Weights of a small transformer language model: untied embeddings.
MLP neurons of a small language model. Each row is named by its layer, matrix (down: output weights) and neuron, and shows model dimensions 112-303. Each number is 128 + 24 x the weight over its row's rms, rounded and kept within 0 to 255. Numbers have three digits each.
After each neuron's rows, "raises" lists the tokens whose logits its output raises most directly, leaving later layers aside.

L11.down133:164121122130151119150114108120133145129187119060135104136119061146128115140147109142073151132096172069120114140084174112140094127116107086150104137116137153120122136110118136083125147149120161159109130159106135131147125160104132110134188141137143113108113099107157093145197115119132138133146144127166159137146129104106142118161153109123142129143144133120100120161103150129101136136155144132127152107107101114151091088159172142113166141113121145127126069077067153129132074140142129120132127148123182122133157143142106136111118115099140132134101077153081137172131125128137126103
raises: "ye", "ga", "ya", "za", "ze"

L5.down100:122116108136146133197108121131133136165124122111114140125111145127116135135050098126096104170177104113141142127170132151107105161103152106172122109132148170130136161176146126131117138146130146123129144095143130134116153139173101114126140111166124092133147149100137104135112136132137116148156077153114130166167131131107143145133161121110154120131118160149091124162096181141136133125088161098071131132158105167120107102142130173130094097111109125102089114143121139133150097122130113121143115135121128137127134162112137122172158139112131127120115148168079104143115132099080132140
raises: "°", "3", " ft", "2", "5"

L7.down355:125113094138161096112128120111155146128091132130138127134140072109101131134102118075104110127161077111122152112155113161123155170129161132131157153114110112114142173124151165141126126098152122128114140104139096144134079085105169120116097139112116121138134172129135145118091153140123131075148114079153119165096131137138132141146116121148147116155147118150136138156129101162138127134132129135149132157108116105105162112122130058144138163099174145135156130134128120124139144111123134149133116177134110103158110165103132202114153104098133131126068114124114077092166155123143160166
raises: "ing", "ne", "na", "no", "n"

L5.down516:121094125101090154094133169129117192149118096138139098149160088090095121131105129124173093113106101121107102113143123130151105135106091115092141110143120132142071142146077114128175138120120141129175108107155154157134150118174097125124148160124113145152115126098129119140156132138133159123145166098160154098150128134123139114149164134111104109158155145123135112071134134145113180129133134102127155124170099122106159128151117136122106139099100193194130103128112129067129083109119143112124123143164155143109117167149161095150111158121159117113144152127128094097154097138129111090
raises: "ze", "ld", "tha", "lies", "IA"

L8.down116:078160124092179142124131098151153140115131130106175121147115120148180120124107109087065136069119151146125136130084119102137098093105162133131149117142134141107200123116157132133148117104157096092102154144118141150168101117130098132101155111164120108127142098150139160128140165133152147124090147117097155123121141113138133136125158135134086088121101121097153140121143066116145128115088108114141194105109125118134141116086086097126156132157154104126122108117160119151122117091107143141117107120153131138125137105134119180146134119170116105139137123158062142098163126134130141135
raises: "rs", "r", "log", "spe", "side"

L11.down63:133128155108138134178120082157129156130105133147114118137143154123113099119145127107122105138119166134155137128098132151168109104120069144117082112095167140146107103135115156102123116071133111082116127108123114088104088130114142136104107115126126124143114138118143106125128159133160145154135149117134092118128097152156168110115139112168159144116162119117102132124141083090091152118082191125111149092129125130169098113096126129119138088158131134103105086104137126127140144092126124130164109114104110117130145106159174119101089098130132113131134092125084138134127132137143127114
raises: "1", "7", "4", "2", "3"

L13.down312:105107141140114173120112145105123118139133099129141121158115157153083131140102129135141126128159162151117142121103134099111126095095117138111146125131070110138170139099153153167157140152166142117139138141119140121138163107178120140155153102086155148092155141181157105128121123145151099103127096124077100096140116118150138122139131138133133123125111105148112130154142145117156128077160148156159121078125139118135125133150118133163126155128110122091131116142131129087103140111142123127144144097124157141095109103143144128102144067084121120118108094192131176190170117169126138119
raises: "y", "ies", "iet", "ye", "ive"

L13.down597:099149119158136161143131129104120146120087149081102159151121131107139117168164111154086109091101157114143108121119143166118120195132138130207117130129146164104144124178097155145115124132071142133115132133078141144126151092153102155141153148086124145115168161152130168130127180116078129160138124119153142144130148124146149155145129116151136130112106104121107122164140177121167117157118120095123202128126119150125125180130092137149108143141100172112114154153155128139171099092119103123119092126117140092157123143145149109127130134155148113143165096146104137144155100072107105111
raises: "G", "L", "M", "W", "F"

L13.down555:137067137155107138108097096156124133159157097135151129146117135157101135106149134147144105140136142135111126111120181142112106153112077133139166109140123137119105171143150103134152110111077113100106093146121140100126139187123118153089127132131115118189185129132133104148116145109144143157137112118062128143107117073122152145096132145124135103111124122119162146143142102070125150129104126118106169160155113130104112131129120116132180110147122149161150094139160137135101111139150120140110159066129097165148119108138101132135142108122135138175139122127152136142090081151100141120
raises: "”", "\"", ";", "ez", " ="

L2.down71:138159143111156151148145155139083106115125128138134117132115106149111135124155093134119116132154146107136136141159157099130113114081153146144155141164130124125088138110142120115145157119108121120137109091119093106117123168126112178120131166123155113107146131151118142160121159099114099118130137132124104112124103117120147155134109076134095132147140053152102118092141117097132118174110145147097129149177168107135149148116139148124134084134166129180124146102152127124076123127098141095157134156149111154109140145128109132141139122169115181130155131109144084166093113132131149101
raises: " by", " about", " between", " from", " upon"